Weights of a small GPT-style language model, trained from scratch on English Wikipedia: width 256, MLP 1024 SwiGLU.
MLP neurons of a small language model. Each row is named by its layer, matrix (down: output weights) and neuron, and shows model dimensions 112-175. Each number is 128 + 32 x the weight over its row's rms, rounded and kept within 0 to 255. A neuron's up and down rows have the sign that makes its largest values positive.
After each neuron's rows, "fires before" lists the tokens most often just after its 100 highest values on Wikipedia text that the model never trained on. A number after a token or word is its count.

L3.down785 [107 194 180 125  67 110 118 142  89  58 133 164 157 133 130 140 128 175 169 122 161 120 105 163 159 126 121 119 128 127 108 148 110 120 149 112  95 127 122  78 149 176  77 142 178  60  83 157 151 215  92 127  61  78 131 128 120  35 123 136  89 117 119 149]
fires before: " |" 24, " of" 22, " a" 8, " the" 6, " " 4

L7.down983 [143 127  70 147 165 144 132  89 113  96 160 101 108  93  83 148 152 219  75 104 105 103 133 138  92 115 169  69 148  98 140 176 138 131 120  64 108 170 122 138 172 116 160  52 138  83  67 108 116 131 119 142 109 112 192 112 135 109  72 129 136 144  61 102]
fires before: " |" 63, "," 11, "." 5, "°" 4, "1" 4

L9.down83 [157 139 113 106 122 124 157 132  72 111  73 149  67 133 108 132 139 155 112 114 153  39 142  82 125 124 107 186 141 100 147 109 136  96  94 131  82 154  63  90 111  88 124 111  95  68  71  94 109 172 163 159  95 120 137 111 136  94 132 105 171  64 144 109]
fires before: "\n" 38, " " 28

L7.down252 [128  69 144 171 116 133 138 102 171  92 137  74  68 170 166 122 131 161  82 141 180 103 129 162  79 182 129 154 161 153 168 110 147 131 161 123 154 148 136 146 119  91 181 134 176 171 140 124 122  65 120 113 154  94  90  88  70 119 134 184 131  89 105 140]
fires before: "0" 25, "5" 12, "6" 10, "2" 9, "8" 9

L3.down268 [ 94  98 105 108 123  83 157 116  97  90 149 141 108  93 164  89 107 127 148 160 127 118 124  80 152 183  88 145 126 103 136 144 139 159 116 113 135 100 175 137 108  79 106  95 150  95 132 136 154 136 167 115 124 106 147 105 149 180  98 171 109 134  93 143]
fires before: "\n" 43, "," 20, "." 8, " and" 4

L14.down384 [ 96 157 105 150 147 104 157 121 102  97  98 149  78 139  93  63 130  79 118 117 100 185 140 101 139 192 166 143 112 138 104 108  56 116 168 122 158 126 142 142  69 131 122 109 130 143 122 121 143 144 177 172 163 154 130 104 127 127 115 134 140 103 133 119]
fires before: "9" 21, "7" 13, "8" 13, "6" 8, "2" 6

L10.down864 [121 183 121 136 143  98 125 172 116 124  47  95 145 122 100  97 139  91 148 147 126 158 138  96 110 150 106 212 171 115 114 157  97 121 162 133 152 149 155  88 154 127 131  95 152 160 152 147 116 153 151 132 180 202  92 160 119 148 146 125 173 134 120 121]
fires before: "2" 22, "1" 21, "3" 6, "4" 6, "6" 4

L9.down435 [ 94  92  73 103 101 133 150 130  74 102 144  83 156 102 116 131 100 111  60 196 147 155 182 147 142 186 137 132 133 129  98 157 116 170 110 166  98 118 115 157 145  91 117 157  65 144 130 167 108 166 160 106 102 154  75 131  97 148 108 164 150 174 179  93]
fires before: "0" 36, "1" 11, "6" 8, "2" 8, "3" 6, "5" 5

L12.down714 [155 160 180 146 122 122  80 130 216 164  98 128  90 101 109  95 113 166 114 141 134 106 136 151 115 103 123 171 178 145 108 111 162 170 131  85 142 112 116 112 188 118 146 106 132  98 196 126 129  87 130 110 137  96  89 127 103 204 143 193 190 109 156 146]
fires before: " " 39, " |" 14, ":" 9, " by" 6

L10.down24 [ 88  71 144  64 165 133 156 149 130 150 136 161  70 168 156 142 120 170 135 123 103 102  46 118 132 106  90  99 136  85 104 200 116 151 196 142 172 103 163 139 141  76 130 164  95 163 119 204 101  65 101 125 152  88 162 213 122  88 127 130 133 170 102 102]
fires before: "0" 41, "8" 28, "9" 8, "7" 5, "1" 4

L9.down438 [143 107 144 136 159 118 158  52 146  97 137  49  93 133 133 148 127 107  96 149 144 164 120 157 177 102 135  95 109  95 115 151 126 129 149 119 163 110  78 102 104  73 128 111 135 106 166 107 155  87 143 168 157 166 103 106 122 131 164  97 152  84 129 144]
fires before: "7" 25, "6" 24, "8" 10, "3" 6, "5" 5

L12.down134 [139 180 158 136 138 182 141 153 159 104 146 126 166 114 125 133  73 101 152 163 102 116 112 125 125 126 195 100 107 155 118 100 167 130 125 129  94 142 165 151 136  82 107 133 171  87 168 160 110 163 140 121  88  86 147  89 121 138 148 103 126 131 155 137]
fires before: "–" 28, ":" 15, " to" 8, "-" 6

L12.down123 [ 95 147 203 120 134 112  69 147 172  94 120 165  97 174 170 138 132 113 103 115 104 127 125 150 160  85 152 127  91 167 179 122 134 118  54 110 184 111 106 125 146 161 111 133 134  93 155  77  76 143 165  97 126 134 132 132 123 152  96 120 129 123 146 132]
fires before: "3" 18, "°" 17, "4" 10, "9" 9, "1" 8

L5.down907 [118 133 136  61 140 168 147  81 103  89 108  98 121  43 173 114 149 157 135  78 129 135 174 136  69 177 191  78 157 114 134 124 148 165 135 122 143 149 118 182  97 137 111 119 134  90 110 171 122 123  88 154 181 109 127 104 111 121 141 158 156 127 176 101]
fires before: " |" 46, " -" 18, "1" 11, "2" 8, "0" 8

L2.down972 [138 136 147 145 130  87 108  64 121  92 129 108 179 134 126 119 152 105  97 102 108  64 104  96  63 161 101 114 138 115 149 145 179 134 126 129 126 107 106 134 182 165 103  78 110  72 119 126 124 176 104  84 171 126 189  96 213 103 113 140 128 107 124 125]
fires before: " of" 21, "==" 13, " ==" 9, " and" 7, " to" 5

L7.down337 [157 165 115 118  99 166 119 127 118 135 188 150 168 147 126 168  60 175 169 136 115 191 164 198 184 146 130 172 139 226 154 154 150 118 144 157 133 123 104 130 143  85 179 121 105  44  87 109 164 123  94  99 129 169 179 121 104 125 129 131 124 136 119 161]
fires before: "0" 12, "3" 12, "2" 12, "6" 11, "4" 10, "1" 10

L7.down316 [158 130 114  47 132 119 131 128 145  98 110 128 118 123 126 157 123 155 105 114 105 136 116 176 122  96 156 169 165 110 152 151 110 144 159 164 123 123 105 160 108 109 113 144 138 156 148 156 147 174 132 122  99 135  55 175 118  79 164 137 133  92 118 163]
fires before: "4" 33, "3" 26, "5" 21, "2" 7, "6" 6

L5.down318 [154 112 150 100 133  91 171 150 133  73 101  75 129  98 151  70 115  82 123 127 177 153 103 162 118 132  94 170 150 151 162 140  97 138 151  87 109  81 100 108 162 131 159 111 137 102 137 152 172 128 148 180 106  99 201 151 137 151 148 125 128 137 169  85]
fires before: "==" 41, " ==" 15, " and" 6, "\n" 4, " highlights" 4

L5.down92 [150  95 106 141 129 133  73  99 176 110  89 160 121 128 124  88 147 104 161 121 121 125 151 182  53 112 137  74 115 139 114 109 117 158 121 151 140 128  88  95 189 159  94 106 145 146 174 126 167 147 103 134 181 123  81 150 147  95 104 153 127 104 159 134]
fires before: "1" 24, "2" 15, "3" 10, "5" 9, "4" 9, "9" 5

L9.down879 [104 134  85  96 131 134 114 119 144 133 120 154 131 113 117 109 146 135  96 152 116 126  94 164  32 173 136  83 170 122 105  81 133 108 142  27 126  92  82 118 130 165 130 180 133 134 103 133 113  46 155  88 179  99 137  84 117 105 138 169 133 154 131 134]
fires before: " |" 34, " votes" 13, "." 7, "0" 6, ":" 4

L12.down277 [134 108 176 158  99 115 136 123 160 169 123  93 105 133  79 168 127 184 159 131 109  54  87 176 170 140 151  97 108 109  89 176 141 166 159 109 116 138 112  69  79 110 161 161 135 117 152 181 115 151 133 185 204 130 172  96  92 101 155 111 153 126 121 152]
fires before: "s" 90

L7.down995 [162 189 114 116 114  94 125 159 105 159  81 125  94 146 137 144 117 158 140 165 179 146 112  79 151 133 129 107 125 154 117  87 171 114  86 147 103 134 153 134 147 133 120 117 137 157 101 168 142 176  43 102 157 122 110 131 191 147  69 106 109 159 116 165]
fires before: "\n" 82

L10.down418 [100  89 136 113 169  96 167  72 146 100 130 153  95 109 104  95 137  74 164 127  84 109 113  87 122 139  69  78 124 121  93 162 126  98 109 155 126 163  93 152 122 145 171 103 160 151 138 131 149 141  61  50 149 145 179 135 141  55 134  92 118 184 147 134]
fires before: " of" 33, ":" 22, " " 5

L10.down82 [131 172 121 114 160 146  86 140 103 131 140 188 102 131 139  99 148  46 154 141 161  95 166 184 168 131 131 169 110  91 111 110 141  83 156  62 163 117 168 203 188 106 139 141 106 149  81  81 120 195 110 111  66 164 104 134 132 167 116 127 126 143  93 151]
fires before: "2" 32, "1" 18, "\n" 16, "0" 5, "9" 4, " " 4

L10.down575 [139 165 125 163 137 143 128 124 150 123 142 113 124  78 139 137 149 111 148 129  97 158 129 107 132 105 125  75 102 202 130 130 134 153 141 141  84 178 137 128  33 154 140  89 205  63 145 133 117 168 180 212  82  87 139 167 150 191 139  90 162 137 179 195]
fires before: "-" 25, "7" 8, "6" 8, "8" 7, "9" 5, " ft" 4

L10.down567 [137 111 190 107  88 116  92  67 131  92 138 169 195  93 199 190 188 184 181 151  92 179 149 145 132 115 195  80 124 116 187 113 113 132 124  87 166 146 118 111 131 141 157 139 108 102 102  62 145 116 113 208 169 132 109 110 126 164 169  83 136  86 162 130]
fires before: "2" 51, "1" 18, " |" 17, "0" 5

L9.down62 [184 166 107  97 117 102 123 130 110 111 192 122 110 144 146 104 105 165 151 120 157  86 112 229 123 135 123 120  95 117 132 102 126 205  72 144 152  86 141 117 181 167  93 124 118 147 167 120 156 118 124  81  89 131 134 129 126 140 127 140 173 112 113 154]
fires before: "5" 16, "0" 15, "2" 14, "9" 11, "8" 9, "3" 8

L14.down701 [105 125 129 148 116 173 128 134 162 105 120 124 171 134 136 160 134 181 174  84  76 146 139 150 136 104 104  88 113  79 105 114 135 156 153 168 150 129 146 107 187 135 127 138 170 175  97 165 123 145  88  97 158  85  77  91 116  92 102 162 123 117 133 106]
fires before: " the" 50, " his" 6, " a" 4, " " 4, " this" 4

L10.down307 [ 85 205  73 192 163 131 153 172  92 123 153 169  80 118  67  99 126 141 142 159 137 122 148  94 127 161  88 165 134 128 107 125  85 144 103 215 127 100 138 129 110 104 151 154 161 108 111 152 142 111 153 161 128  85 133 154 146 155 118  93 131 111  97  87]
fires before: "0" 31, "1" 14, "2" 9, "4" 8, "3" 7, "5" 5

L12.down816 [118 109 143 140 118  93 106 138 144 138 145 127 129 139 159  87  80  90  94 191 158 118  98 101 125 103 148  94 129 103 125 126 126 155 148  81 141 108 186  85 106 160 143 159 179 149 173 123 138 176 136  97 125 110 131 175 107 102 124  61  71  58 100 168]
fires before: "4" 58, "9" 12, "5" 10, "6" 5, "8" 4, "az" 4

L3.down844 [171 139 134 125  84  93  90 120 115 107 152 114 140 151 134 128  99 123 158 130 119 116 103 134 113 146 124  96 122 126 109 175 124 111 126 133 144  95 108  97 139 121 100  85  89  41  61 179 140 107 129  96 108 110 142 173 115 157 113 133 132 135 126 148]
fires before: " " 28, ":" 12, " of" 10, "." 6, "," 4

L12.down875 [128 114 158 178 131 143 186 154 103  68 145 103 147 103 158 128  74 114 136 177  83 149  98 160 117 140  99  27 135 114 107 156 151 123 194  95 120 123 139 141 145  69  86  99 128 141 117 137  76 121 151 163 175  98 120  72 138 143 118 142  78  98 149 115]
fires before: "9" 73, "8" 6, "7" 6, "1" 4

L12.down468 [ 98 157  61  60  97 133  69 161 109  96 107 133 118 111 133 122  40 139 146 173 106 177 165 116 154 177 174 124 154 168 119 156  61 148 128 148 119  98 146 162 109 126  97 113 139  91 104 141 147 124 151 128  75 151 169 181 177 132 170  97 113 110 123  94]
fires before: "0" 53, "2" 15, "1" 12, "4" 6, "3" 5, "8" 4

L3.down589 [101 131  78 148 160 133 115 132 125 126 173 103  95 208 202 126 112  56 142 104 146 128 108 122 163 105 148 160 168 148  65 136 109 114 140 154  56 126 126 113 119 124 129 163 133 102 113 201 128  76  74  85  75  58 148 125 123  89 117 143 177 124 148 120]
fires before: " " 40, "/" 17, "." 5, "|" 4, "M" 4

L12.down128 [155 120 118 127 173 133 153 126  73 118 128  56 112 148 109 127 132 138 119 132  68 148 106 151 148  94 155 148 146  96 105 132 142 140 154 147 164 141 113 119 100  90 178  99 198 143 139  98 139 150 127 128 158  99 110 138 172 130 110 109 111  59 135 190]
fires before: "4" 53, "6" 14, "5" 14, "2" 5, "3" 4

L10.down396 [ 87 135 112 128 123 102  82 169  68 188 158 123 126 136 142 123 116 155 128 125 174 147 121 119 134 107 188 189 143 146 137 108 141 195 104 111 134 126 124 124 148 109 142 107  77 119 137  88  56 102 149 137 128 162 143 165 115 128  99 141 163 142 165  83]
fires before: "s" 76

L12.down685 [ 99 116 106 127 103 145  90 132 154 169 134  94 114  88 182 125 144  92 130 101 188 125 141 134 101 123  99 128 145 115 134 117 144 133 177 121 108 119 112 125 139 118 135 191 118 199 134 146 147 148 134 136 164  54  80 133 154 139  93 167 135 124 104 109]
fires before: "0" 65, "," 5

L14.down126 [103 163 139 145 142 132 209 101 190 160  82 108 114 135 100  60  86 135 127 125  75 134 161 147 142 183 188  89 171 132 107 141  87 104 105 119 105 147 104 128  77 123 158 105 138 123 124 101 117 117 163 153 107 149 138 119 125 124 190  84 197 159 139 109]
fires before: " " 36, "2" 11, "1" 8, "3" 6, "7" 6, "4" 4

L10.down467 [114 186 107 160 139  79 168 135 101 154 164 174 102 105 128 167 163  80 134 159  93  83 124  69  57 132  57 158 156 118 137 150 177 138 130 162 123 103 133 104 126 121 105 112 104 176 143 146 134 127 167 117 118 123  95 132  79 156  83 119 146  86 143 160]
fires before: "\n" 75, "4" 10, "." 4

L14.down654 [140 167 130 150 167  95 169 135 109 101 161 108 128  74 140 160  85 119 144 126 154 101 168  89 117 171 107 198 138 149 134 103 127 159 151 153  84 103 101 115 127  96  76 140 144  85 152 134 152 171 149 152 105 159 134 129  97 127 118 128 123 127 141 157]
fires before: "\n" 43, " He" 8

L12.down578 [ 94 135 129 150 179 112 139 130  97 118 100  93  99  64 121 154 165 139  78 197 117 173 138 121 103 192 110 142 138 105  87 151 187  89 143 111 150  97 130  81 105 100 148 128 117 124 140 137 156 188 164 108 147 124 143  81 116 129 140 154 169 129 156 156]
fires before: "\n" 100

L12.down284 [110 200 106  79 127 164  97 120 167  97 117 127 120 111 212 114 122 126 122 134 152 108 135 106 109 156 122 138 160 108 100 207 164 155 137 181 123 166  52 116 134 164 114 163 109 155 117 124 117 116 121 116 175 132 168 169 124 147  58 182 166  33 162 128]
fires before: "0" 38, "1" 37, " " 6, "2" 5

L9.down603 [108 133 126 143  93 126 181  91  85 145 214 145 108 144  92  70 121  92  79 165 130 121  82  85 121 127 117  48 106 157 159 138 145 164 113 122 154  97 147 117 130 133 121  91 105 118 133 116 124  94 113 152 122  53  61 138 113  81 109 172 141 151  87  90]
fires before: " " 30, "4" 11, "5" 9, "6" 6, ")" 6, "8" 5

L10.down28 [110 132 121 107 127 180 130  92 117  77 131 131  63 102 104 178 156 133 155 128 121 135 202 101 172 191 174 134 103 168  96 114 114 158 141  78 108 117 117 159 125  69 120 170 145 152 151 133  95 130 144 143 165 192 104 125 136 119 116 163  81 127 133 104]
fires before: "\n" 42, "|" 31, "==" 6

L7.down599 [ 92 128 125 133 179 120 100 105 130 153 125 140 138  98  88 123 166 155  97 159 134 195 171 116  95 191  76 135 112 135 129 112 111 100 158 112  94 140  44  98 111 134 110 136 181 116 184 183 108 147  95 116 123 112 134 122 135 109 120 135 133 122  93 132]
fires before: "\n" 100

L5.down167 [186 157 166 122 114 149 121 119 125 145 118  90  92 156 170 104  79 173 116 128 134 122  92 141  91 129 127 157 194 138  94 146 113 171 116 104 109 111 200 184 152 179 134  96 121  91 156 126 164 110 110 105  91 168 128 128  64 106 142 127 140 131 111 167]
fires before: "s" 46, "\\" 4

L10.down218 [108 119 132 155  85  77  73 134 135 152 114 108 128 136 128 126  90 136 167  97 115 134 113 120  80 116 129 158 211 138 164 176 102 149 166 134 107  90 186 115 136 145 133 110  81 122 160  86 134 111  69 119 133 135  88 117 125 147 105 124 171  51 101  75]
fires before: "s" 88

L7.down550 [128 144 102 127  82  70 125 132 170  50 143 107 115 127 134 111 120 109 171  82 149 135  95 113 170  87 166 117 159 193 128 120 216 126 129 151 166 205 151 167 152 119 114 100 121  79 169 111 146 149 167 135 128 128 151  77 102 108 131 129 155 116 108 126]
fires before: "s" 61

L2.down450 [149 125 164  91 165 102 103 134 140  79 109 120  94 108 138  71 111 127 110 197 107 171 155  93 118 171 132 117 123 123 133 105 103 154 141 116 140 135 138 216  86 148 117 136  67  95 128 116 159 171 165 118 125 175 133 145 152 123 186 121 149 148 118  96]
fires before: "\n" 55, " and" 4

L12.down218 [154 138 117 119 178 135 103 169 151 102 144 171  79 188 155 141  98 136 154 130 202 113 151 133 152 128 108  88 105 131 158 120  76 157 144  83 174 192 122 116  92 121  99 152 105 137  99 142 174  87 132 149 150 133 127  92 142 108 138 142 136 109 116 167]
fires before: "\n" 27, "|" 13, "-" 8, "|---|---|---|" 6, "|---|---|" 5

L10.down309 [ 72 121 132  85 206 150 116 143 125 172 144 155 122 124 102  80 150 140  63 149 131 181  94 119 150 124  92 199 171 100 175 122 106 118 112  95 115 120 107  99  55 156  61 148 123  91 123 145 106 186 147 154 122 136 172 155 130 110 137  94  95 123 128 117]
fires before: "\n" 91

L2.down674 [131 128 154 108 139 135 138 117 116 111 154 114  99 124 150 132 137 111 109  85 145 123 125 160 133 160  93  90 127 128  91 116 145  89 162  24 128 143 115 103 102 138 106 179 118 123 133 149 108  90 210 171 122 103  80 101 138 170 146 128 130 133 127 102]
fires before: "1" 17, "8" 16, "9" 13, "2" 11, "0" 11, "7" 7

L14.down667 [150  96 108 102 146 129 140 159 144 184 149  85 118 109 153 133 123 142 165 141 117  83  99 130 145 130 179 129 125 165 157  96 157 114 122 124 138 143 164 144 146 135 119 144 129 116 145  95 171 127 161 111  96 101 109 120 162  75 123 137 120  78 125  56]
fires before: " the" 28, "|" 19, "\n" 8, "s" 7, " his" 4, " its" 4

L14.down950 [115 172 141  70 125 117 134  77 119 123 170 149 112 143 127  88  95  98  61 117 171 110 127 118 129 138 162 120 130 175 192 164  88  88 160 175 143 104  93 134 120 114 130 146 139 153 144 100 145 158 187 108 169 110 115 111 132  79 114 158 114 102 183 168]
fires before: "5" 28, "4" 26, "6" 16, "7" 11, "3" 4, "1" 4

L9.down293 [122 112 185 117  74 149  70 114  72 155  97 150  68 174 143  77 174 135  57 162 152 107 145 129 157 127  60 182 161  94 182 125 124 152 147 154 142 104  99  84  89 218 142 139 186 136 102 152 163 145 119 123 161  61 121 123  68 111 120 150 116 140 129 113]
fires before: "\n" 86

L7.down123 [151 146 101 106 142  81 163 135 116  91  96 111  96 106 119 140 166 240 180 134 104 132 115 141 158 173 141 127 100  82  47  53 145 169  89 111 126 146 104 162 133 142 142 126 105 114 126 164 149 108 105 155 112 145 150 115 153 125  92 129 128 118 125 126]
fires before: " " 38, "–" 14, " |" 7, "0" 4

L12.down339 [118 158 130  93 104 165 115 132 101 101 160 144 137 190 173 104 111 170 127 181 112  99 165 168 173 118 180 182 173 145 130 106 132 172 117  61 173 115  64 165 226 210 159 131 113 153 140  87 151 124 148  95 135  98  69 178 149 159 159 149 113 125  92 142]
fires before: " |" 28, " " 11, ";" 10, "3" 7, "4" 6, "2" 6

L2.down690 [150  70 154 139  79 141 130  91 145 120 108 114 120  93  96 189 118 114 137 164 196 133 105 142 162 123 139 162 144 102 128 132  85 112 102 158 103  95 135 173 132 100 150 144 163 101 190 118 109 128  76 101 118 172 117 167 100 158 144 155 138  95 109  90]
fires before: " " 43, "aps" 7, ":" 5, " G" 4, ";" 4

L3.down512 [138 138  88 114 102  89  83 106  69 123 109  72 116  96  79 120 123 100 106 176 122  98 152 157 180 106 123 156 154 151 119 109 115 146 145 151  54  51 124  57 156 195 108 119 209 144 175 171 177 132 146 132  90  99 142 133 101  78 177 101  98 100  99 126]
fires before: " |" 26, "\n" 20, ":" 8

L9.down862 [ 76 121 114  82 151 139 141 117 107  83 156 170 169 140 127 117 171 135 173 161 133 156 160 167 177 131 131 156 134 157 135 161 131 104 111 112 181 104 145 144 131  59 143 131 134 110 140 158 115  72 160  95 129 174 133 147 123  76 122 111  92 131 134 139]
fires before: "===" 28, "==" 24, "=" 12, "-" 5, "|" 4, "0" 4

L12.down107 [128 131  84 105  85 136  97  75  85 117 128 156 182 141 166 139 117 123 114 163  91  77 125  70 172 135 163 152  89  90 114 159 142  72 134  96 118 166 200 170 111 153  65 193 127 126 137 111 153 106 101 134 159 178 129 191  94 184 156 147 122 149  80 135]
fires before: " " 52, "," 5, "2" 4, " older" 4, " race" 4

L7.down545 [135 114 130 122 101 165 173 150 119 153 162 144  76 139 130 105 156 155 106 121 115  46 106 115 196 100 134 162 107 173  83  81 189 112  75 139  94 136 190 100  98  88 151 153 126  98  88 165 151 193 108 164 138  79 214  91 143 154 123 132  69 133 112 103]
fires before: "–" 22, ")" 14, ")." 9, "===" 8, "-" 7, ")," 6

L9.down367 [ 51 111 122 116 165 175 115 102 120 131 168 146 107 113 106 148 176 142 164 101 166 152 123  99 125 187 162 142 165 126 175 173 140  69  99 135  84 117 129 126 112  77 142 110 156 101 126 129 114  94  83 178 141  91 111 112 125 161 120 141 115  75 132 137]
fires before: "|" 18, "===" 15, "-" 8, "The" 6, "In" 5

L9.down330 [108 149 121  96 154 118 138  91  70 165  97  45 129 135  62 110 123 133 125 117 158  46 125 158 154 113 109  69 106  94 122 191 110 104 183 152 148  76 103 127  80 117 148 142 116 130 133 155 116  81 119 123 124 182 126 102 147 156 126 110  72 140 133 207]
fires before: "9" 54, "8" 20, "7" 8

L5.down510 [143 148  93 149 118  97 120  55  98  64 139 126 133 160 107  76 146 102 128 149 154 124 119  90 133 133 138 131 165 129  94 110 105 140 151 124 133  99 134 162  79  81  80 140 162  81 145 141 143 181 101 155 103  87 133 126 161 138 132  96 153 120 159 108]
fires before: " to" 22, "7" 14, "8" 9, "6" 7, "9" 6, "3" 4

L12.down335 [186 104 131 134 166 118 136  88 142 104 138 121  94  93 127 160 145  97 175 143 123 129 134 127  37 120 179 151  84 153 116  77 147 150  95 112 135 175 130 182 113 127 118 198 165 137 140 149 151 122 131 168  66 118 105 149 108 169 134 155 116 185 115 186]
fires before: "9" 43, " of" 10, "8" 9, "-" 6

L10.down310 [ 91  75 134  99 145 134 113 164  83 124 104 122 111 105 132 107 105  70 155 191 100 138 137 121  86 132  89 150  94 100 144 132 132 182 162 119 162  90  94 107 160 164 146 164 132 153 122  69 119 131  83  64 152 129  89 116 134  38 133 119  87 113  96 124]
fires before: "4" 22, "3" 13, " of" 10, "1" 6, "5" 6, "," 4

L14.down1004 [130 189 111 139 179 104 127 143 122  94 157  88 137 127  88 159  94 115 135 160 129 110  90 163 149 157 112 146 104  91 124 127 146 140 162 113 165 146 118  88 138 145 134 150  95 130 145 185 104  99  90 166 168 169 114 111  67 157  83 149 111 132  98  73]
fires before: "s" 99

L9.down508 [168 138 121 114 129 177 112 144 136 138 129 123 119  86 156 104 129 158  48 154 121 163 106  85 152 166 135 154 115  77 142  88 167 130 133 135 132 108 143 139 101 186  93 163  95 156 116 144 174 180 128 106 133 116  81 142 185 117 169 120 153 141  96 166]
fires before: "\n" 87

L9.down252 [131 135 108 133 111 134 166 113 137  63 185 168 104 132 111 162 106 100 152 137  72 148 203 132 174 120 129 102 134  96  84 164 116 105 160 148 119 125 106 148  85  77 201 140 101 125 130 162 166 135 176  61  81 139 129 121 112 113  94  84  96 131 181 151]
fires before: " " 23, " the" 17, "\n" 10, " −" 9, " Relegation" 4

L9.down353 [ 82 149 108  43  84 155 130  62 105 143  87 200 108 116 183 113 192 102  79 182 145 157  90 143 175  81 131  95 164 122 179 184  90 126 115 115 177 141  78 161  62 119 143  95  88  88 143 183 189 147 113 155 126  86 119 166 107  99 133 186 129 151 151  94]
fires before: "2" 16, "3" 15, "4" 13, "5" 8, "ina" 7

L14.down628 [201 112  68 140 107 151 111 132 151  77 105  70  84 175  95 151  76 139 119 143 172  95 113  59 164 157 213 175  82 125 162 183 138 119 160 130 163 125 106 186 111 133 131 170 174 122 168 143 144 137 141 146 149 144 135 119  76 149 171 114 121 133 123 151]
fires before: " " 45, "." 9, ":" 5, "7" 4

L5.down269 [131 139  90 156 107 139 119 164 120  76 105 117 134 158 154 167  73 126 101 142 139 173 158 133 142 122 138 161 191 141 145 138  56 149 160 172 130  73 124 139 108 108 188 174 158 144 114 118  98 192 148  71 147  84 138  87 124 103 153  90 126 139 140 151]
fires before: " |" 38, "." 22, " " 6, "6" 5, "5" 4

L12.down771 [ 51 140 117 130 128 106 137 106 129  82 104  77 179  67  96 156 119 120 107 110 121 142 174 158 123 118 131 154 142 114 112 168 144 133  68 131 162 157 133 153  66 133 138 169 172 154 151 118 181 150 136 138 117  56 128 125 150 121 122 141 160 149 120 179]
fires before: "8" 37, "9" 26, "7" 13, "1" 9, "6" 7, "2" 4

L12.down34 [117 150  87 150 181 106  85 186 157 103 125 128 104 110  62 112 119 128  84 126 159 121 176 129 189 154 137 106 116 127 122 118 158 191 163 127 153 134 126  95  91 142  81 136 133 114 104 153 120 177 162 127 172 130 154 145 120  95 131 103 141 160 149 127]
fires before: "-" 50, "\n" 10, " years" 4

L10.down506 [180 153  83 130 107 145 159 179 110 146 117 102  56 142 179 132 113 152 210 175 146 176 145 160 158 200 127 134 135 187 200 156 120 180 169 119 137 133  94 145  99 121 103 127  91 129  82 145 116 143 137  93 157 158 165 138 125 130 188 201 119 172  95  92]
fires before: "9" 14, "6" 13, "2" 13, "4" 9, "7" 9, "0" 8

L5.down642 [145 155 153 120 172 151 149 134 184 108 117 121  96  95 145 141 107 134 141 103 138 129 155  67 135 139 105 104 119 134 111 111 106  80 146 100 120 107 106 121 106  54  88 161 158 158 102 136 150 189 154 186  91 134 166 112 107 135 155 162 173  78  96  90]
fires before: "\n" 80

L10.down1021 [176 146 199 104 143 102  88  96 137 187 156 177 111 103 197 105 231 137 114 160 174 199 129 131 127 107 142 180 103 151 126 106 109 111 109 107 182 113 138 107 122 184  89 153 139 132 123 169 186 131 142 196 175 132 120 157 127 106 100  91 148 103 155 134]
fires before: "\n" 92

L7.down753 [119  54 197 120 110  86 102 124 175 120 128 115  79 155  85 118 165  93 124 101 121 161  80 137 134 101  96  87 135  76 109 111  91 122  88 166 162 136  93  36 120 163 182  81  99 171  99  98 160 131  86 100 149  99  67 125  82 164 121 127 118 136 159 138]
fires before: " " 23, " a" 15, " an" 7, " was" 7, " known" 4

L10.down503 [127 151 157  89 163 151 100 109 143 122 144 147 112 144 139  93 151 163 183 133 125  96 116 126 118 140  97 194 144 138 148  78 105 131 135  90 133 142  83 149 114 161 185 126 152 120 178 172 122 147 136 138 101 113  97 101 154 110 111 191 151 143 149 162]
fires before: " " 32, "\n" 24, " ." 4